python train.py --hidden_size=256 --num_attention_heads=2 --hidden_act="swiglu" --qk_norm=true --attn_scale=0.0884 --tie_word_embeddings=true --init_std_qkv=0.04 --optimizer="adamw" --warmup_steps=252 --decay_fraction=0.675 --final_lr_fraction=0.0 --max_steps=5817
MLP neurons of a small language model. Each row is named by its layer, matrix (gate and up: input weights) and neuron, and shows model dimensions 0-255. Each number is 128 + 32 x the weight over its row's rms, rounded and kept within 0 to 255. Numbers have three digits each. A neuron's up and down rows have the sign that makes its largest values positive.
After each neuron's rows, "fires in" lists the words (lower case) most often at its 100 highest values on Wikipedia text that the model never trained on.

L3.gate447:192128059118151144146108085111125209127167126088168137138090091160122100171196155129140115139102117086081113155133078089170110122147136160140093155116133156081085154125171121191111156163065087091149094157127149141091112101170146152123158128137159131106100162116176086129146106092176117124151129094126161158169128107122121086140114094107109147141102070112178137127084152044044152135102212080129143092135109108117151103068102025126174092146163170093110152143177126137115140113131160125060135144094155100157088125108107085165085145077096168150146107174118114126103124114121138117106137094113134080094141146110150076091057143152083067103191130092117102115134138200116192104119139118094113119143096120152104155155168138100111120118148190122108123117142217138092098158101094
L3.up447:148127122131166102227066094089073171128122162082189132056134129135155143195154124118180135075141112146079154150181052126159081117107144163139152139166132137098088199095108130117140085130092093089105156167193122159026139109164138186138084076090135168175128173099140106105111072087174097120099116098143133142143153113148075108138089128132085148119129132120151135146154092110177132100080133135097067149154071141144143095137086145103095099135134157123125142150103131191111148130176093128131117121070113064112139161151112087129099119128130123107127108112111088122119097112119119173111202158135167214094127138069145103100094121133127147105156035079139124164120153146130152115117215111088131111132140151127118095158140150096103159124156165131124079169155160105139081092110112
fires in: "as", "including", "than", "now", "to"

L3.gate302:174098166130094159107115102172108122111162197130159168119122088141167111103159115044105114106081088169171130118164127124184151142117125128149157113148179112119103137139139123095098127116125163099092126098156140153128159165160106163096109153167124143107161123090101202148104108101114193114138093122141137079153138151112083156177084074111102098058071098151101093134133094108130123098157162158189128159133182093088144122064119090172148082148132108136078152094162081100065172135141123117168094074119140131138150097145180142129111126154115127178131147193078129122130172108148118162108096111156116107177121202112062174108129113138100194111176218133122131070117178143102116177094227095091128127127169169179109186152115137132156128120118151129158110180123158147138133148150045
L3.up302:089170142118122151132070164156055136136161123123150087123162121114098154159144157152081105146080125106133098145120181112186097178153145086095161110161054091213120180163178095149086153131128067056159077160066088126097155076176133142094187094164165134172140140057137146091128125152167156103076158134092103167164137117128150158195190053090147160090123055134164123160161136124117097133083151171111089140170152126141120125162118137130109183106095075107152106121083099078100140149105117102160089153108098172184091119176105119068109130171144192075129106108090126126155113148133173152128168157137162129080119106197111140136107145152104089137123132108120098141133113130122128119080161123139134095176171127099118133206101119138146142115159182126123095133111155096140156138158097
fires in: "state", "national", "british", "european", "canadian", "us"

L3.gate168:165132156114156096160161165129116115140115109152097129130201063114163108106098158136091142071170113089152177116167123139080158149147168079126133100122138155174148096185104102102153098110136134099085138131084164130123101142104145161144169136122171103126099079156147171098185188126116099080120076130092218093079101146087139143074131117125106096157192145096135102151105131181119173154161115106131108124141151118172087141169175090170172137062084103064109122086125108136123131136102138155130162195118141080108117085162185133123100131118137186166097128167072092176132121127152111119097179078105144126149134091139164043182123128170149147132144148096137126121139130079089164110139091099051099113183158082111211123153120062120103101117088160181091158164092173131106158127091144
L3.up168:132116156189151124127143152069096085133121173138132152123146153144139165128149147104152069128126151135133129151161169182194164117123112114085120092163124120174104081142167181231132126150151123128134143154143106130113101161144188148119142182153161124175080133179166181055127155145159093127145118144137180102147118149159083083074122116110130097212070075134087077132115180145106142102154144122149098153157162138157134132148134106186179087071123068070171143099155142120057078156129144156117130169102142126131099092083085154123117099110125166119084140162103069203109130118139158131161164131115144093097120189112198129148080131145108138159140109077148176109137147179117152074130118161152127107142160097164209070175105125096116054101164122141122056137099151127154141118141136
fires in: "de"

L7.gate20:102135110127121160080117109187147139105110114116135126128099056122148116135162117113076100101186105151110091098121137122126191125118097121179096117157117175063182176141130121125094176161148119178132141091124152171134119146176157101123124060115145089106123159126131127126087059064136142141144073159168130153112136120136094124184120204146132137155063086127129059083172231156096146159143142143100118160143111151149140122080113191158150109088107180103106144111136152160120180140108130105135098131112127155114162152113136084108076091140148105091136199082139125125138145107121161101117171092061170117094194105064129079111078119045157131148072156163181135113113055181152106146116137123144125079173126196111092081174111112078098100083133109155144134168133103108125138084110088
L7.up20:072179116098158124164123222125165109088061100141153080075097156162125104153176186131102159077093138160091123148135091083137177099116130130116091141115109131112125141099124098082131085139137077097171174166123095184147136079093094143093117152091096126146173207091121172112078162123091109145089163156160145107194128076097126168076112144090152075132146097151097136143174162150207170141176085148111120140146083138122123132140112103106091125128138112130074138120136125090157179111101141115099076114154129157144135091114122164079128119083131145134139128103107128174135133138161135146143120164071114089194140155108127144147140109118152139111141121072134056030204121181185135141111126147125059111111130122122107089168192121118154151110126185100147187115136125083109143189192115
fires in: "more", "most", "and", "as", "very"

L3.gate398:133146186143142139160122121115132105121140106170077157094120147120127129135137095085066149123070138063155117115119110173182095141151124103139119165073082137147125099148135089127110103116143107115142114123131150201077088123199121148116119169209121083104100204168128162078113135166118092082101126083102123194151051111142129122146135068141145118066179152188180168104147149122087165080081129128090109106157170139158157131120145123155070097091120164104111190088148168154124122115151148116126123144125112086161118119168140140098115127081162062164133087106151141156164158110139160163152125179116166109073130141124130140149076127133104121080156186138126125082080119189137146140196101056080162159142158111177127107123134141116175148160157109176147170184164096096092190096099050
L3.up398:095142195091164076119152183142094128147123117142160120102119157093131157174074091104122165154127140110053123148154153135190151154099168154136121077116142166137165091148098166154107074159114148127112144121164190190117096053073135111102152114112133146133151171150154128095039114142116119161135141072141127099089138101127155081116143109124184085163160112133117156145162107159151128140090081134087125166090208154140117175148100174092073131101123139202152088130178155174143140110156093170134153125151132149118137106155153115120166128136147110144158091109168163090143130154077199168162148159154184179059156118126123153175086127186140146080161084108095137107099120116153174137202105135107152114104133124068117128122115115161103108189180167125098136141073037115194137131146108
fires in: "other", "new", "chief", "early", "powered", "small"

L4.gate44:112112128111133178139143124132107152136111096118126129146100152121115126153110136159081182079130204197099140165159110118167133141137199069157166117130141161061116143182108126129189157120103143110118104099147174191184157147091113125113083061099102123131114156110130162136149135116099145147135136100133105179108104144105112057155163111149135152111140120184101125115068171144101151103144118111066074165158127065122127170158165244133154166153141085102122164109135181128098139124101159104153106094114122188178114127150122141150155127097187126096143117107145099182096088189111109107144134081134145195147174114156132078116174108119183078123148103085139166112110137188125114102120193125138158165108118050161143116076183108088150196157096106103133137118107164048130146061097115
L4.up44:117126111132091163187133098178174132087148130130129119086128155111101145080157172064101050096095118114055095068084112082061128123177115123172145180154124045148155156130115123158141098134147111180117150133132064061110161170131134097138126146178134139133152117096183136167102164145128098138150190158111110045124150148131156142185062137131082128103116068090146124080073149142080183145126105162168115096127150122143147147119196081140104140092095094147129115121105102144061086081135151126079100121130114130105152152114132103093124130165089181117162062144112114152126078077121111123071133083117152114080097141093127105226174116150133122153151171159102082125100094156128086098135099156106109119123158165071098130118218091148159127141107129156087164129122137105115152133142113
fires in: "of", "keith", "eating", "e", "eastern"

L7.gate332:125084133080147144181111119158107190139126122086127115178123137119134137157132103119182147146103110101180126156131109239080103180162176145127137131120117137078062100156155138122117161121138105163138179184164139135080131111120125148121133084145115080126099196108127090126122092118142173170146104133130143127137095137123175135127157145144081113146085181097173128116149125155105062130110146130033089149145135099162119169140087113179103134183207076162125151119144152136088099115164152073118110142147189133119127093143157125150124109119102082118088165141150147166117114182148111128125179096160097110130119048126171095098114167111108101052145143162175093131132161170153164181119107150092106097181168124127136155181063150035096123057078168173147148168154133090100100066127137
L7.up332:152085100131134130127154117103162098137182108082078122139052150116119139095077112124131148117104189089132110149176181128176141128148157111148157190146065138103100034202182108116131126120108125141138101174167087151135126080163096072107135098143092174091136084058079148144132122132152159134138140136113137071075104123083061165141130060154161107085086163137137168084133124118148116138079191105111136097123063092158095149102225112098141142084166189124117156110126127105124075081153122119100096151152153022120160087116134157142120122116099114139117118095143129112155122107104112146066164142196130122134097145116139124160145169169123148103121143160142079118084131133098074095123047137117111162149128132187154161131093170113099133095104085147184146144100078153128085145127116
fires in: "were", "was", "be", "are", "billion"

L3.gate218:167177162146130146086129118144170123141072162102160116090149154125156156145129159149110119147126121136112108122180138093117113133142097176101136164078105131119114100023103087117088075108150152134111141074126137164066128146166116131090105131176106185069175148179126180173112149128134096064096140097161124166134134101128112146152061071155187074117151149185155177115119155152057111189142103137161172158141151123126102141090096122081120112109162124118165077035113093121071113070098127099169185079083089119141096080165119137175103097137138100146118131136125118135125179083133116128102101099140135147128112045140103119155153133162072151152118172113110159144116051112085155115140139071125108076072145127147127199100111123146192099171143105081122093173150087138110169104142102
L3.up218:139132110087103162147144167116131127141073095148138157124115160172120120163176116121107135114067139136199160094119160124056128103149121180106106137125086164226133108114083154150144128114146141118099110095113127150158107159160166119035120166127138103089072181185104119144180119109111156148085124132134065057142121098104118177187089098156183123087140115147141120085148140115118100154098093117025135136120167116098106087117120184119113101134117135076137134112116140146101104112130161087141139107145126121103121073126128137145131049091112109081122150134134124147125154070185111114105057094134071157166128079142088187119111182173151071167174131160080101156140097146094104124096088070071076129137171089153112165132083106135170131163068156113134174111189085155150159074130110
fires in: "its", "s", "that", "their", "this"

L2.gate561:149115156154142138207121054111080152128116123147115115158078139147085113178113086091151111129089106182126140099082068174131082102137102141128101184115113138179019112107206107128163167054122081159161130191088194134139158130157099100108128133203135123150143109091167128108146144116114111136136082199164082095135164129103108146125149129148071174137163126169108106112154127087107095112138194126110142150136076176143105072163129167178101117135172162113162119098151198153125194132081097151151096133132162099134101097145159123123157129067106187152106142129082116115084168137145101103110133110106117103118151092085097077140185169153141128162111148160167137115128158137083110137134130125141119180158124172136150149121156154040163135116151133206174165095178134156102150112136120
L2.up561:157121126179095131182143100124080124186106118127162158103143074116075121154112131087116162123146162140146147170095097135100088114138049123188090189145147173149136130114197141137125128111154082160155129195087139104161161127145109054110126103190098138151158065078119160148127137145116127166188136158086092060124148127120079115104102143113077186110127144121150110090122143088145086131113136207070161168160113136133128095137088105158115120105103131144155065093168158094086129120175089121120112126102135159116060118186110128124190162125087098101164126116110122105102135135133122118156121183108127124150149123082181102122139174100125110181102169146151176164092097108041152141134162142118180165088139196148153166153164168128165164122153126207170193091195111128083174147127130
fires in: "in", "as", "since", "from"

L3.gate60:136139047098163072181177081120084133161141110097182178136203079158121126111106128130113073169108155113091145146118120107082128137179161145160166053163074162110197115154100133069080149122155145168205122137152121126116089147116148162160167100113122069086068197194207152126119080100142094106183215086143122096167102051094111113155133124145111099124152091180101099127112154130110115109136149112085087075127142130138121121143095073181128147101118136138147100090078160144139123105162157126139094179105155146114103133111142129104093126124107154156087116156091106159160128164105086108163138097132137124133128135090109045140142137152084132132165121169131168125151134110099135118155100108096148124149127141124110086164086153125138124098080106150138180222046130138130128160112161
L3.up60:142120165137156150136136093158115135102138065163196123156161142169139218094156160109102144143086130179149116166092129106112124135079079186098110045154132124076126211094135133151152090096179193156191141187101141143149178152141130069141094109063195127121118102148113157125155145082177114133114116119148137129120157098113101105118149163155092131120154098129181132119178160127081143117090121145120121116069106144084112137159161141093198107108120174123120153099115139150163098070111077153120109152152149112099140171120172131076116098092083110112147141122069110134101149141127098061134150160144094097126084084112113142129160168158133132128112079101145100102144101101109112119089142111114205126144146110121095114185145143114092138064213106111124041190091121103179086102080064
fires in: "when", "what", "as", "while", "where", "get"

L5.gate155:106129129178129082140165144122144133134084140162114173143113086131147130159194128143147076075115097179119148170126119161153088111125132154147130114074110057110087084074083143121140070132178220116089123144145146161141117123134134185157107170181128143160164187126152135120143122131163103130124134065181163125157086135099175105087128119160079137110113126129159135116146166094092118122097128117093093106119168122142122106125107091179091143130150073140139088101147146155131132116103141153081118101112173135155077189104176156108145147170159114159194160125186050123114137137067095122202152154122124097175168107083138084178150085158159176153179141150116184200114106184141136067075042132148141145123118109159143110089123141068188103142109137146074100145110099101094060143158103
L5.up155:124151105157184202241141147095145145160126141146145125108109150160162121145149141120105152132141106104137105180199150114103110077105099096125166117093154140130146142195180089139140167176142163169141118120143154174151108105134119160127160076141065100121123073146141135117181180174107112158127122161165149126134094140122079095116036062138133126135111092146163094135110179121174174131125215179104124123099138170097120161119170185111181116114145100181100108072115157201048118155134146125093108131119191162092088125160145130095092164149144107158158120110138122153109064152168114156119113167140115129103144141053124148201148146120134143172156154141127196117150136115097117135066092109122139126132125093166131084092096095118196055116150113140108171088095132156080139131145094
fires in: "as", "through", "during", "for", "of"

L4.gate119:196112132146128147131131138074094065130145104141111080097138151119123156109206126102128113052126113159134117167107123209069145150134101135130162080124059100129108093143124145119121138145166127114120121130124119141107144151107111092072083077166140115165101147112106121136151105151157068122120152165144195093101118171107174130146139080128096144148110115121115136148147162103132127121125083200139083069125111104118176149164149167119089086086101106124054100111117133043122181145122098079111109133089129103131080111134131134109156086076085074128091091095056131191144181053130102077152145086104128132149098116157137108122113192120103113052124097120153103176050184153107110076179069132089097159104114113176141117196125161085080111154146134140160118150181120105154157107116071
L4.up119:125156109111088107151081156128150134098146152088140118105120163120124098117127175108089069181128077112080125103109177116158139129079116132154165087134109127153133141175153114069107131092114125123155101102143129159123088099166182163092098140121164094133161121150133129125131107127139172086098143119126082144077142134136159134120130120163143095136074163136158132108102198088065103125130163180085087097138076081120116126083150105124107168157121147117130066120160158108102181108193198169146096086176119090074107125069132107189194126084131144112117182117146158143082073128091133102125116125074110100105029075110079146172140119133128146098114175118112182122112147100150073148076140158147119121051146111137075128102120138100115046156163105109205087165065061186115145147182139
fires in: "of", "spain", "many", "them", "vitthal"

L7.gate373:135117130105151097177094119109092185108149079159103161169096161130144076153151115131104148116126110132117155137126072161181075135177175089138117093091153105108134112102140149168135137158134190047170159111138144175079089086138131159100091147127130116170140113112132164140156210074165140118117144146162150102082140095119058112168147165155073124071131113200084122135154132088124169166119108133157111097145135121123105164136094175110181103151066102057129129115112164105149116124144155121140150178110124156178118161173120213156190121101087073069149088103152123202181096160132101094148144098188158127092124132166139122179116181142151092159133125095101121108158102069118097102131130184152173121203127089148163083150165167099144121070135135112126138114171165105168142175077138
L7.up373:141130136180176153122156119161110090180052165114136085161072126147117194125153097114169129131146166135101125110160071141131091132100127117099172129092168128107133139088099120110132116062194101099156124133216155158125078168136127127116088170086177158170079125183192120129153117065086076083090114088153103098188183134132129064115141124142146139177084173097134165183147098152113125181115104087191114086112122094060076172099097152106133130134122096132098118126089168103130110092122160171166116080149164103128129113075102132094121135159133080144111127147147124148158123146097127110137117153101140117135144111119048099075101117102112143123121070142155093169147124126058082139125111111116183121101125167102157152090166189108184141123148134146122069064167151151094149126098043
fires in: "on", "at", "under", "sampo", "cincinnati"

L4.gate340:175104117191150090100103138123076073120125152063119200093139162089120090150154150123103155078115196145115178137159171130130121095058099148088181115102158100103127147073084164107114139123145053116152113093141155146112112241174157114143142128086107152129135112103083189123106070081115126112121093137161105114109121116137138104134137062138108124089137128124085141130155116059112155133070181105148164123169117163083136126122158150168087129162091151124122141133145122140066106157080154133060122131078148148168132125157146145104120124124069100184138097115118150169060123150130101128136122154096121178052083129076095117128155085105118154089144148132123177086120141115109089182115144122111168135145139143176088091140128186068163155094069020154132111160158109106112138152095156
L4.up340:161170142205121167085126190160084162144114156114137140121113166109119114179113132132117160074112143154132142136202158117080096154089055162133120129146143114112129136124118116094028105141144074123129172095171137103167077182171182086183160200087104185168163074155123156129124157097088117106146100150099125149095117152106177068139152168175094111161122116130099146160083174120119066129067147145204117096106150104099170168103107147141107174198110127143116119169161140140088147090144096133079120129122167175123161076099157181103153171138046120138139074038181135132079091179145111113146117195101164105067122118122110104089156127130111169143103133155099152094129154121140136151108117144152136140145081113169072129126100144135121161144122081117115155119150141115119101113125159
fires in: "to", "in", "until", "under", "on", "of"

L2.gate623:190163138079180094165153171146113160137154100155157119093194095113111116126132176151097064192147107107085156080165114152098161123156099104139112039159120131119146135118108107139117146132101172117134181152183114053073197152140149103113117120127180146144138115092098154083117162116118081157101126118179077094074090132140088124132153117100088097103231111179132143147083126140085138145155147095073135098166119154137087094142153114182152102107123135121133140112120145062177189118120085079082144156120116101124129170130171105163137061167101181129108151154078091166148073153156129131100186165087164107141171132151131116177096151100112115079130200122131146106098193105135132098165160078096141154156138147109129105177060122125159146168156121145155162137130079144129094154115082
L2.up623:142112131127180106194172075162079197123161134142112158132173111125126136106151146133120110159099147125094159127094162159106038116155148122195095134184142134131073134178161148186168133116188112132082096117171162109089130154146093120129155095099166111122122125150137109121124127145156150159153100125156150163159164193176183101150183109178131139107134094110096200166125200156114110118126080232161109073166175138136180153102086091104207154134160109149111104082104154130123178107057101158102137185162133066137121107161143090079147115121124091113150126141086099115133095139154168144127093144109113161191104151109136163110091151109109102215146163103144102104150130107157176124111156155116126115096135067115143148148120126157086127110110113093084140103142169145210164127149076
fires in: "there", "de", "initiatives", "risk"

L7.gate93:161151099122132164082112130083070126130131114196198097172155106190123179175106101118152114132160100078107168110092124131139161070142091127123112184124123133131071181103122090092060144138103119157131158080095183103176114106108090173104130120144137086127105131119110068115118098102129147155103119116193094171118072115203139156085128182128122120073125052167090128090175122147135180106166111144090181127112067112103102144106152194197075080109107107117090100119162174152085168191090120090133113164144103144128099137121156109090132132142137108085146112099136100179168160167114163079162168131155112109152108096133128100094137110098134122132154112193143153152090196144136151133116143224054191133082132173148113126144181141107122142109132104105119160112121108155082095145116122
L7.up93:171148138131126145084141090086127136125098115101144049181134170128158114159127140138080136123089136131148142158132188142123114114106113208116156104143147145083136157106146073053108104106107142213114134107160129187104091159144119147154140137098126193120116092162123157029099097077063100152128188152093133070130127070188108085062068082108086102127096109143123154114137111135109128063094068089103134124090098075170192154122153073125110096144156119104106057127163129190059136110162089149136107154119150095120140126118156103172139167171079096120087112134163123150128133126108101097120111117080155106095071099121126108107191099188183144166163141135091177094109133158082126101166131183168132123123146129164121084077166106135173133105161141137107141154129135151168160157155144
fires in: "in", "of"

L4.gate400:174066112113136145093129069152145047136152077134113145107172131054115089121129155118081116066029124111174091150112132118108178132155128141092142162103087137145118106157085084106115150148151150083104127167138120137128154114146034130121126115132059181149137108153131147064161135141118124061083106145118173101151140142121125099116070097083066164093099145098120152166199110108128116140127129185163130173130196139100115083120162163155153092095158134164180111140082117121068136156128068179128160108126151070170108105138148190119164073155107149178130126143120094092097162092149134120104124184148133184133139094078124160131166078142169101082175157132122154131099095114104119158161148076127125141160123149147192168190102134132138154130136090167158102137113065151177093127121089
L4.up400:146141121073160097138158070196156147159103163159152145143209094190138121114137091123081133161169123157145164176133165163140147150100118113101098169124149151137154159129119117070104116153074103156087163115139133153182098049122150120114112116154166143105084141138123160139144101092169118034059155172145077134042082137105078127132110139099113189142133120113128068127152119064146118121075137187100134199113115150119173112094099179118206093170090140166196168105158167156126149160187118117098174126085115129184119099085138133139131127138077167080105091124078117116127089167110139114135130164143112128144151061121130182116096107113099133087109119108166139093176205200154136163086116154173135136090137140114127094117114159103142085138128125114130151169100151133100126177094130
fires in: "former", "world", "national", "european", "of"

L10.gate196:194143109103184094122170149055154139135122077080148131098166136087135192222101212120121109146124116115146127103105160114160109143102093131175105157112109151061111152114150119190169157116107141152171107111062144139178113108109095121099150175176154108105129096161126095133134123124084138136070121106174203095195063137153054154135173118177064107118115148116117158118154128103091125132094127161142168083084125094095113125146153156175094158172118106109092131061169157100042182128128106105107135115171138139141126074047119151110115112091151152077128149100111101132106118169057123116091134133138159111144160160110099111125111156140142064080112128130154107134129117189145115166173161070129118119117179120118125091147166158118175115121194111117179115137104177172093155118136131
L10.up196:170108126158156137131137073139156085129063144155110145178145097138151137124092143106116102099126177176094146154092133155104114052131113156150085130128105087183155130121169121173120172134099131102143076177130109132089145165162170118080074153143143131146139151105098109119142187152134183157146161101123122107099141171165051133116122160103134108094192139111094099154085084172106179081145133169142123185164143081159140129144070163125118155105159146105103147159157095106173061120175139065112135099096205141114113114132009164140119130146170086124153081141110182148152093143101107155124086086137129133107120110097077148156124167153111051126095109144088197098154160149108088130125142119141147121174055098159163073136124118108073148093187117185153085094166125141077125119170102
fires in: "in", "as", "however", "little"

L2.gate81:114168088096164097147175159113157137144159089123154135151129113082137098128158113110115097151135110116143128165112102197108158129178122128105139130082073148150144109144183119151077132136129093115084132105172156120178105114152134159109122132193108097147160129202126069127115129109130152097095131118131068059159094105134133098157212099084221127186120150139082165105095138104081156129151162128141106101153075147073191123162174085062116161108123112081124103121122094086103095166077127132125140140077149081105104129143168159089079108147138113060139141115134072166166104128135160163094221106137129121144108086126136111191158164091064118108191179165136151130158131192131126113094176140141087144117126110225126115112149148136088135169127136130164093154208120158100120182103119
L2.up81:117067107127136155100195142138111108065099076100142143117074147114175165136130138044085143096125153142152135083161118196121136132156110129119088171095100147145117103157124133075143140081142129125117115143117171193111125159094114170121086162176118108158145143147104121127169126045130149181161168095120098184104195077167121125093115161107123154138116147085074149138088167112182070105136072090167139115136129122081095128089150124126119116164175112085106128142124140084132127091074087120150137113128131038062087119162132128201101127128133180083148129105160112147130197144169153102144173098143115139119086091123107115137069148098130149113152104128173053118094065098140102121131193111183166148115229133123104122105138077116119120106093127182103164122176140132141182104154080
fires in: "there", "opera", "it", "feat", "marriage"

L2.gate42:170044150098146186124175147161115100117172104124099127106150084134139192140158181149081126095155175095105173129112130077104148118150159107158103141101108172077124151132139070098168164098149118158140149162127130167041177067185143132144135092135152136108120170072145094101139075108116098172174076106152173132114131119188089156166156158096120132143115139117080109097107160116117131138105153158104141112176078104112111152196138128181138101165162162124122148084159114144082090122095154133125123102127103090172096121171180156088146126074125093042116123124141091159085102110091141112138171177128094157161111202110129085151097125120170063140150174116144203124104183169146136144119169148138134103072123155160120104121144135075131109067189077129107143127074175061139148133091131
L2.up42:156083114122144112128102126111115070107164130124138102131107132128148102196138180105165186119131133121190129166076117174101055077107189154086140107148137169131135129122141126155145110163123060155168078090178113211113118147126156180138145105168145127155075160088116124123102110128146083165102102106107109163105144147158086133089132141108131145141093119143131124096121137164126116130112119164137134162151095127105071149109157165070098065199194081177157128160108164082100091092159185112164176113167118128081184122096190082088081147093149125066159163129173114123099153093081095085107110088101107155121086097096139110140082055150150160168092124189136130155093189101114098122132139141214109096120073139192112143122107122146189123117146171176163100125134113105112104167167107
fires in: "after", "received", "as", "earned", "receiving", "of"

L4.gate234:173164125089165049145087085129134155052122035134102135066127063101055105146164058122133172164142185112123105114136159140140115064169132104200140170152128081151105113128094087151116106093093156147164162156084113170132100122159122160162141123172145118107114132131148146145133119193135162093105120094082151108122103141103085154132124103111062126126173118148137117105129139134122151140100139175117118102151074126120093161149163091160136106093095140116171137048105197180164073134149116145121126141071158119166128119069138214110081100137193163112066136125082093127149144139139066184113109150154079099190107141120159152122183158116168072126081141150174114097085135102127108133127171138134145069147128166144157105157135141116190100076157130121143134163136175161101138133134149
L4.up234:143135093096193132122141114097096113093132130120123068116116121107089130134104095143059165098131132214175125133109136113168165168127112140192143137117103147087089106084090144111172133161155116161184182184059090173167163089200093219102120163129149177157112116117149159134114106067137047148107105148139137142112134123080132088139134078182079180135136111124150081142140084146111118167167139101090127139184087198132095145109113134176142136080159169115123142154122063142084092193113116128143090118078115122052122093102133107129119149134113153067101161180134048108105124119114104113119101122117143129114149155159070147139171102080142098124123065137101069100146148137167152107116111098103067152122207127160159123144128115156145079116103133092119090146135120116122118139128039
fires in: "as", "chief", "improve"

L3.gate169:117192101114137086158105171094119142151174141123135155124106089065137149162189117111118122105154155226111092121169123134133101134160130101140143120096132151134127160146111108061123117125129082108158102147080162120078105139140129103130082126217145160111163129103103114043188092081202112088112105138117127153114118131148148107112172145086139205144140105154070094117148191131124145043094114119122170055173118191213112106149157105170102118148104114113158189128149117167125121165150130188093126127116121096122122165124150125171146138108096151181128114133156121146109148126211079123158155106085129104097168154078154094078125149150161148112181103067123169160041105185121105126089065127098144185125141147113129095114158093091140159094067136092144107106160144126144146142132155
L3.up169:090174173122121070128140153063156150152144152113154136148086138086173142159124080178114116144172117144126075103143134097151162181074094105146119118142149160116145173169203150083063045146122103111119121117156146090148143088093179060098146107157175157132173164124127145051117086134123097119140129126152106132159149087103113142097134122092118166134148143108086076118127194158153112105115099086062153086120097169190114090134137101130103114126072141149091149146183168164114192118169113213129109061130176170152119161086140112183096137086075165170169095167172097119065135148126106102177129120113122162112174139092132105095132132154177086166155096067139143202134116132137095097176118138171170120096108163086148131146144094118119179100105131080138135118115141117149175167136132
fires in: "called", "as", "name", "meaning", "to", "surname"

L2.gate162:107105121131087153105125171141070145111150145163170143142149096086109165126139161119122107116122097175112168171129077133173125101117108098139132119125115111126152158122118105113084185100151161141118077159143116110104170161202150184060068149115125146093134115064121158150169126074155137121106117140167076152095091156131143119100129129059110112051102183161091092130091142131133115072193180101117104130115117098138179058131093144125148143132099083087085096112085170137120121085133200127127056149117126157154118054159165213217128114151172133087121098118155096150109141124115106070158205131112107139163099125133103078113186089159120124106134168176122135068121115196145084093146154071122127120132102104130089175123106130096131182112091112125107186195133162101121137136077110
L2.up162:103058106109140105132064138084135133150137159098107123095104135101131137194151145118129145106177140136159111150155182112092060112109124128149141078216083116118175137158115095115092117124124155171103074151077141134081133132121160149144106120178088183099126155064205120127123169142114101107092141108146126146132148148162142162154099107118125085141093170140171085162113129065129145143130097176093099113138127134140148165110128153185106215171063140086133105144149178129161173146121197072170148117172151087136125100100082128172049134172105112058087122082138143099121190092119089122134183165143097150128177145128089097168111125104152114108159171151111130106132147156141048140065126156128172143092092116144057077165140106142047120155157150140111123139098114142151191090100127
fires in: "of"

L10.gate333:145123094158109099211114130113106166169158121105125147161163168202145176192110115096165132090065087129114085195206166109135121057151150141166111121115112196086078121106170106130088130174135148134105137092092132157130085116117103130120169140125110152133085134147121174143059110138087103147125151145132103068143131110157122172082104178141137147146040140155094168141162188049130070121115146106133168128104165131099118134131114098193102105180136077112100135122102134107100168132147114127127098137112165115064114090180136127135095131102114111063157141112067103147100133107096109072109111088172116118138127055079128111131171136093104145097116144080124141064129131146147171093132109173124078167151144159074103114121174160069121188129145156162083163159123128170079158165178123
L10.up333:096188162146058128160142141081157108121157175150095104156140123083117128145126130126145100138174084088111105088165118161111161089189129078156137153141119108125132128116111136102180147138119198100178140146134118154138209190120119122093064099087099057162102114136135126097130135111066114137102132131085155092158095144101067074094130098117091118124176120153134156117127077132094128141110137140120152056084152076149167161085198107102174092097181121116142130124088088168128154138179139085124159091184092070119066118132188101170189149141137138167121130105135113103159135140131154148141109133189130134100122138100158135085081074159160146061060077078096130107097137173090144137178118109180183140154136094161112114140149097125153143085068061186086149127091154168117150117159134
fires in: "in", "soccer"

L2.gate471:108120139147081152100149131170106147084127118102138138101110130113176151152207133101122172070151128124136168103145149084173150117068129109129133151074104115178152092148137033136120135086150146136140160155152133160133143151179100148146087096089121114092127128156065151136067120129061136083087127145130113164146085096080080123156092050132142080088068127182171093163115167160108056116158018056163149086174161127179117135113110147132077129119138143116071069117117127146098111086117101106127141202120150151079104066121121136129165136176130084170129114136123130112095112109144156112165100125161138116172101143078059134150114169127113162149103153122102121109104097162154153176163095131071123099125128181089105103205158142125127138114076130108183076131132126114153188145138092
L2.up471:125040144181147128114161145222130158111118075139145135111183138137151125133127092116187125148150156086171106082120170131127133139118102106135177115118039168146119163078180107174100102105169116128131095105100148184094157160173120180049099083164117125141134081133167150097099078109110142150122100110143066173064097109125128137155216156147118105153071168082124159097131098080096110126104131122089161093122163126116147108105145122090087127139102130071091117064132156153102185127138136160127119093154122161096113184188075141164124100153083131123133082106123121159138122085168139109133095161142102053159157095119112130155132135141153139167133109126151123184140015179104111134098155141179160157075185149124100150135131121101113112073138149105109147186117187105110124122161095
fires in: "its", "their", "her", "own", "no", "open"